config.yaml
num_hidden_layers: 15
hidden_size: 768
num_attention_heads: 12
num_key_value_heads: 12
head_dim: 64
intermediate_size: 3072
vocab_size: 9550
hidden_act: "squared_relu"
norm: "rmsnorm"
norm_place: "pre"
norm_eps: 1e-06
positions: "rope"
rope_theta: 10000.0
rope_fraction: 0.5
qk_norm: false
attn_scale: 0.125
bias: "none"
tie_word_embeddings: false
parallel_block: false
init: "uniform"
init_std_qkv: 0.0176
init_std_o: 0.00321
init_std_up: 0.0176
init_std_down: 0.0016
init_mimetic: 0.7
optimizer: "muon_variant"
learning_rate: 0.00129
lr_mult_up: 0.84
lr_mult_down: 2.0
beta1: 0.93
lr_head: 0.00342
warmup_steps: 200
schedule: "wsd"
decay_fraction: 0.887
decay_shape: "linear"
final_lr_fraction: 0.0
batch_tokens: 131072
max_seq_len: 2048
doc_mask: true
z_loss: 1e-05
train_tokens: 908300000
max_steps: 6930
dataset: "wikipedia_en"
MLP neurons of a small language model. Each row is named by its layer, matrix (up: input weights; down: output weights) and neuron, and shows model dimensions 448-543. Each number is 200 + 30 x the weight over its row's rms, rounded and kept within 0 to 999.
After each neuron's rows, "raises" lists the tokens whose logits its output raises most directly, leaving later layers aside.

L12.up2376,191,213,162,177,172,231,236,201,244,198,237,232,178,209,168,213,175,231,197,214,201,265,205,152,218,184,217,209,224,176,229,208,168,193,196,176,221,191,182,198,212,216,223,152,158,198,179,207,220,202,309,228,176,178,176,209,244,216,209,205,273,167,189,146,166,242,186,170,249,175,246,190,202,184,205,223,218,203,247,197,222,231,254,256,207,186,234,194,199,208,199,190,165,188,231,160
L12.down2376,206,212,189,191,190,212,167,168,183,216,161,209,218,203,202,161,200,266,194,204,221,191,247,160,230,172,221,176,264,188,223,261,183,216,212,190,187,194,167,265,204,203,228,172,210,225,146,231,187,204,173,212,179,107,186,212,177,185,216,153,167,173,173,210,176,226,239,202,227,217,232,141,186,218,191,215,200,185,237,219,244,157,198,211,165,175,222,246,159,235,214,161,190,168,190,225
raises: " j", " control", "oll", " heart", "te"

L12.up676,200,221,214,211,219,209,247,207,179,180,187,219,225,238,218,205,225,162,158,198,191,223,235,218,169,205,238,230,201,122,207,207,214,194,239,205,191,205,205,230,202,207,215,267,198,203,196,201,249,193,194,208,218,207,192,182,162,225,118,183,170,199,176,178,215,213,185,152,200,177,221,194,164,151,243,270,195,214,209,166,128,134,231,187,214,228,268,153,197,253,171,249,237,184,194,171
L12.down676,180,169,161,222,174,223,190,198,252,194,185,161,237,237,171,197,247,239,192,239,183,174,131,146,194,163,156,175,223,157,185,193,230,176,227,186,252,150,189,157,185,205,199,218,258,221,177,142,221,128,218,172,225,227,187,246,170,151,223,183,182,213,229,200,189,228,175,157,214,218,194,193,229,186,188,151,203,166,160,160,236,162,241,197,147,185,196,134,162,180,144,235,121,208,227,208
raises: "ura", "ver", "ades", "ch", "aded"

L12.up2926,214,212,205,201,169,221,157,262,204,209,206,161,186,254,188,217,199,237,217,144,151,181,191,198,179,185,184,193,230,230,199,212,240,176,156,185,215,215,284,257,253,207,240,161,262,185,216,174,228,186,252,184,194,175,202,230,268,203,188,226,195,203,139,155,177,241,183,167,167,208,199,216,168,238,219,209,191,205,217,178,251,201,184,179,192,222,202,215,229,200,231,178,232,182,202,206
L12.down2926,192,205,200,118,203,196,185,208,197,250,236,200,236,181,182,198,151,206,200,192,238,172,240,160,196,188,159,256,193,183,210,198,184,152,196,193,186,186,169,187,220,213,157,199,213,219,174,189,195,198,170,214,198,222,232,227,173,211,191,228,187,147,199,234,175,227,131,206,133,235,193,237,177,215,217,235,144,261,150,174,199,242,255,100,224,220,198,179,118,165,179,186,193,239,175,166
raises: " to", " into", " To", " onto", " towards"

L12.up1396,240,187,173,207,184,211,147,250,252,215,214,166,183,132,225,202,179,176,225,308,229,173,212,231,213,196,228,210,209,179,193,198,249,209,213,213,197,188,199,189,180,188,196,178,182,238,199,221,172,178,218,146,192,210,210,171,253,232,209,225,222,141,209,219,204,183,202,193,129,181,170,232,219,188,213,208,190,232,196,243,217,213,179,177,195,209,168,185,154,213,193,224,173,207,167,208
L12.down1396,220,173,203,216,174,244,189,252,204,164,193,213,230,177,170,181,145,192,208,237,238,191,237,257,135,195,242,202,199,207,186,186,202,128,219,189,184,174,215,227,212,231,227,193,245,212,193,206,197,185,228,158,191,213,285,195,216,291,237,230,162,254,202,231,170,221,206,236,118,208,212,205,188,238,231,220,139,183,188,219,198,225,204,164,199,158,191,198,207,237,171,189,178,150,149,193
raises: " to", " chosen", " To", "rang", " task"

L12.up1896,202,193,172,191,151,193,166,188,188,182,158,208,223,211,140,191,212,196,251,223,227,217,191,223,222,216,150,166,164,194,195,239,167,234,159,183,213,187,212,215,221,224,169,231,229,196,149,189,221,205,179,207,204,200,200,230,177,207,199,216,224,169,183,220,240,195,188,183,231,219,219,175,214,267,177,203,229,224,202,164,263,168,229,164,152,170,225,220,217,182,195,236,321,164,232,205
L12.down1896,182,220,255,172,177,169,217,217,190,172,180,283,210,245,262,190,254,195,180,246,252,211,206,211,223,225,202,216,225,209,183,185,221,69,208,200,156,181,161,222,186,194,222,253,250,229,186,183,177,235,144,175,220,244,206,228,195,181,186,195,208,219,158,197,207,189,171,115,187,201,276,194,229,166,217,185,236,205,184,238,245,163,155,155,190,219,198,185,193,160,165,187,161,181,189,217
raises: "ty", "rat", "ending", "ender", "end"

L12.up2872,197,213,181,186,180,171,264,202,167,219,214,218,230,180,221,207,146,192,159,259,205,176,190,200,273,220,210,176,250,159,206,177,249,196,195,182,253,156,109,166,213,199,200,155,158,169,214,201,221,290,181,253,197,237,227,166,160,208,210,197,248,135,190,213,189,174,208,148,196,208,191,180,174,232,172,193,259,172,185,240,214,219,204,184,214,247,188,156,148,186,201,254,235,206,179,247
L12.down2872,133,209,200,180,196,269,156,222,220,189,111,170,170,144,205,209,230,177,160,191,217,264,184,160,190,141,241,195,223,247,235,207,213,158,239,248,228,239,198,208,218,233,199,148,197,206,177,179,171,249,187,210,195,215,263,213,197,209,240,191,220,153,183,201,239,154,191,201,251,212,211,202,180,201,213,190,153,176,265,216,274,188,210,234,261,225,205,223,167,212,216,195,239,230,169,158
raises: "v", "ty", "te", "ton", "ted"

L12.up873,227,160,198,198,198,150,142,197,173,220,192,193,225,212,203,178,168,168,165,287,181,219,225,203,237,252,217,195,194,237,183,185,204,250,204,203,205,175,202,193,145,180,231,245,194,214,208,216,160,215,169,207,201,199,171,208,183,187,139,207,211,194,134,207,197,193,203,190,229,154,213,193,196,185,207,204,195,182,169,267,150,221,186,245,220,239,220,226,184,202,227,184,229,244,243,219
L12.down873,219,141,224,245,213,172,202,202,232,226,220,210,225,176,210,180,194,189,225,275,237,193,190,162,210,190,216,194,211,240,192,156,194,230,222,203,197,180,195,145,220,194,215,163,201,215,231,167,193,210,179,224,177,222,175,203,230,203,223,245,200,279,199,160,176,224,243,161,209,179,244,186,243,207,216,155,192,259,188,172,187,197,161,173,221,231,187,159,225,199,201,254,226,214,191,201
raises: " record", " percent", " average", " result", " Record"

L12.up239,183,210,211,212,189,180,130,212,197,235,207,173,183,180,195,204,216,234,212,183,209,207,228,209,188,201,289,196,253,198,216,150,269,169,202,241,210,168,198,247,169,172,208,185,272,218,195,202,190,212,203,161,195,231,191,218,183,163,214,239,237,175,180,192,190,201,211,148,214,168,139,222,244,232,260,191,160,260,217,230,177,190,190,213,208,263,166,204,177,222,212,192,200,182,197,204
L12.down239,195,209,229,227,154,178,160,254,167,281,133,164,200,192,234,221,141,275,258,176,234,245,178,232,217,238,173,222,180,205,157,193,188,218,184,213,160,184,227,181,147,222,234,167,210,261,171,221,197,186,217,156,253,182,191,177,160,163,216,179,195,151,189,200,152,164,234,232,175,172,191,263,187,218,190,195,179,183,146,233,141,198,130,180,205,164,210,207,203,200,152,180,244,187,147,205
raises: "on", "ons", "onian", "ón", "ories"

L12.up719,191,201,199,180,235,193,215,230,195,217,251,243,201,257,201,172,161,210,164,206,243,239,191,137,181,183,222,262,253,181,238,205,167,166,144,230,169,151,184,209,215,202,175,158,235,205,195,203,141,194,273,189,208,198,193,189,178,219,225,196,235,229,212,184,198,272,198,179,232,173,141,174,164,208,213,164,179,229,187,212,254,179,168,203,157,207,199,214,228,197,207,171,174,207,228,213
L12.down719,160,190,174,171,219,227,167,171,180,191,146,202,224,223,209,218,207,176,194,182,203,259,219,232,187,155,207,189,207,210,240,161,203,163,191,217,215,259,189,245,208,174,174,171,200,167,174,154,205,146,195,238,226,229,195,222,204,212,252,171,267,144,233,181,203,181,240,227,144,165,201,230,178,150,229,222,156,148,188,262,182,202,191,178,204,236,143,252,173,241,211,214,190,240,207,226
raises: "ated", "ur", "ced", "ant", "uration"

L12.up1891,196,206,228,202,203,169,214,164,123,153,215,180,152,174,180,187,242,209,156,192,153,214,226,197,185,172,201,155,220,234,239,178,216,199,210,207,245,257,185,138,210,174,212,202,198,225,196,278,247,189,238,251,195,244,186,156,219,183,215,222,208,145,186,302,225,153,194,227,191,235,190,234,218,201,242,197,215,245,135,228,179,258,208,228,163,153,248,230,170,177,283,192,267,180,233,205
L12.down1891,172,177,226,180,178,178,212,227,183,173,204,226,144,256,216,174,196,167,143,195,162,175,173,189,182,187,172,188,220,216,182,203,209,156,200,227,239,204,218,159,171,242,194,228,192,156,162,254,209,236,206,209,148,190,185,241,173,241,175,169,181,149,196,236,226,230,265,189,236,208,152,175,194,187,206,126,187,204,177,234,155,183,209,297,282,198,248,273,175,183,214,205,169,217,208,193
raises: "ility", "ction", "air", "ese", "ari"

L12.up3039,208,215,130,220,140,213,189,188,199,197,204,168,148,210,246,244,215,224,144,217,211,235,230,218,242,141,240,211,148,240,237,254,254,206,232,158,167,192,197,195,194,232,226,166,128,185,255,175,157,232,275,253,207,199,248,226,240,197,220,208,213,203,203,187,158,187,236,227,235,200,217,209,228,244,192,219,214,145,203,183,208,205,165,220,206,234,211,188,214,203,158,202,210,177,171,206
L12.down3039,184,256,220,235,203,212,250,230,208,209,170,250,231,233,247,179,200,227,203,200,165,173,224,171,248,179,213,212,190,241,176,176,218,176,217,168,168,141,236,181,187,238,223,156,187,273,209,202,216,175,231,187,202,186,199,249,209,223,154,199,191,204,172,164,126,143,211,166,218,195,210,234,159,206,216,204,220,247,192,258,196,200,190,175,208,207,225,199,207,208,211,232,254,203,168,211
raises: " Place", "age", "oria", "\"\n\n", " Pri"

L12.up869,202,204,216,208,216,209,236,145,215,176,190,198,195,244,221,184,197,238,191,210,210,232,219,196,257,255,211,142,182,251,195,159,224,164,206,205,155,178,181,181,221,197,199,255,203,147,222,200,272,227,203,278,212,209,160,187,172,233,203,167,240,185,186,131,175,151,189,215,239,176,169,198,197,208,195,168,167,221,182,134,174,231,238,192,219,190,202,277,190,172,177,187,238,137,188,252
L12.down869,247,188,197,243,181,189,224,190,176,187,202,173,224,169,209,195,195,229,155,277,208,210,202,253,214,238,179,259,184,197,206,199,246,198,195,220,197,194,173,240,165,174,180,222,199,192,251,203,169,176,184,285,167,224,175,189,189,225,249,189,221,193,200,182,190,221,162,147,204,226,187,151,206,138,178,176,199,229,186,198,203,203,252,226,155,153,179,162,250,161,189,203,186,253,199,218
raises: "ive", "et", "ott", "ways", "ave"

L12.up1115,198,211,169,219,155,228,181,206,173,262,212,131,168,244,242,173,180,205,213,182,231,194,237,171,185,204,181,203,196,220,212,177,200,195,165,161,193,221,202,171,242,214,157,212,240,187,196,231,233,199,194,190,181,234,205,221,234,198,200,184,179,201,215,184,248,221,224,191,210,210,203,237,226,169,167,238,204,163,213,200,249,214,244,210,161,212,176,210,201,230,190,215,168,211,232,240
L12.down1115,218,204,186,206,214,194,215,182,178,196,196,202,223,181,170,190,185,182,168,233,216,186,216,177,213,225,171,183,216,213,185,183,199,240,233,222,256,164,201,208,235,162,174,143,244,189,189,224,163,186,194,186,169,210,256,228,214,228,230,240,189,203,176,234,230,248,202,240,250,229,193,243,198,185,201,236,225,214,183,271,216,200,185,228,240,244,196,171,149,222,129,138,218,181,163,185
raises: " of", " Of", "-of", "ential", "ph"

L12.up1750,213,202,180,181,198,230,176,179,220,212,143,176,181,184,207,227,199,201,223,190,187,210,229,169,202,201,231,233,227,215,205,227,254,183,194,114,158,212,213,213,171,157,163,265,209,196,207,163,167,182,197,223,223,206,237,201,179,161,214,209,209,209,179,262,180,211,216,199,208,226,213,202,218,229,193,175,215,200,195,260,232,220,206,199,229,172,171,234,208,173,181,225,209,199,182,228
L12.down1750,149,128,230,205,174,235,198,165,231,222,217,192,182,193,273,219,238,240,234,213,223,227,189,157,205,171,246,209,182,215,177,177,177,132,215,189,199,202,142,208,237,210,177,209,160,216,198,240,153,226,217,205,202,152,194,168,196,208,264,192,210,220,200,197,173,182,153,214,170,215,167,226,222,203,218,175,223,203,210,206,223,176,200,204,169,227,219,182,201,198,220,184,204,197,222,216
raises: "ock", "ife", "uck", "ights", "Be"

L12.up2593,215,268,242,197,161,230,146,173,185,172,195,268,185,173,209,142,217,169,212,185,189,203,181,188,195,265,198,216,228,270,223,299,222,168,192,189,123,134,193,164,229,184,187,214,124,242,187,222,182,210,226,128,185,229,230,241,223,194,191,227,193,222,205,180,192,188,200,192,190,218,209,156,242,222,162,223,199,208,213,203,148,238,121,195,253,157,185,254,231,167,218,215,184,259,230,161
L12.down2593,168,212,305,200,188,217,179,219,219,209,213,182,191,199,212,199,245,182,193,229,207,226,240,242,165,232,197,201,233,182,180,119,164,212,174,200,215,150,211,235,229,146,236,173,210,192,227,276,193,190,230,196,211,204,187,164,251,171,200,218,183,205,241,190,211,204,192,241,242,220,204,203,193,200,193,134,211,186,229,187,186,184,243,237,195,189,159,183,196,161,189,185,195,204,249,153
raises: "yan", "ly", "rin", " port", "ston"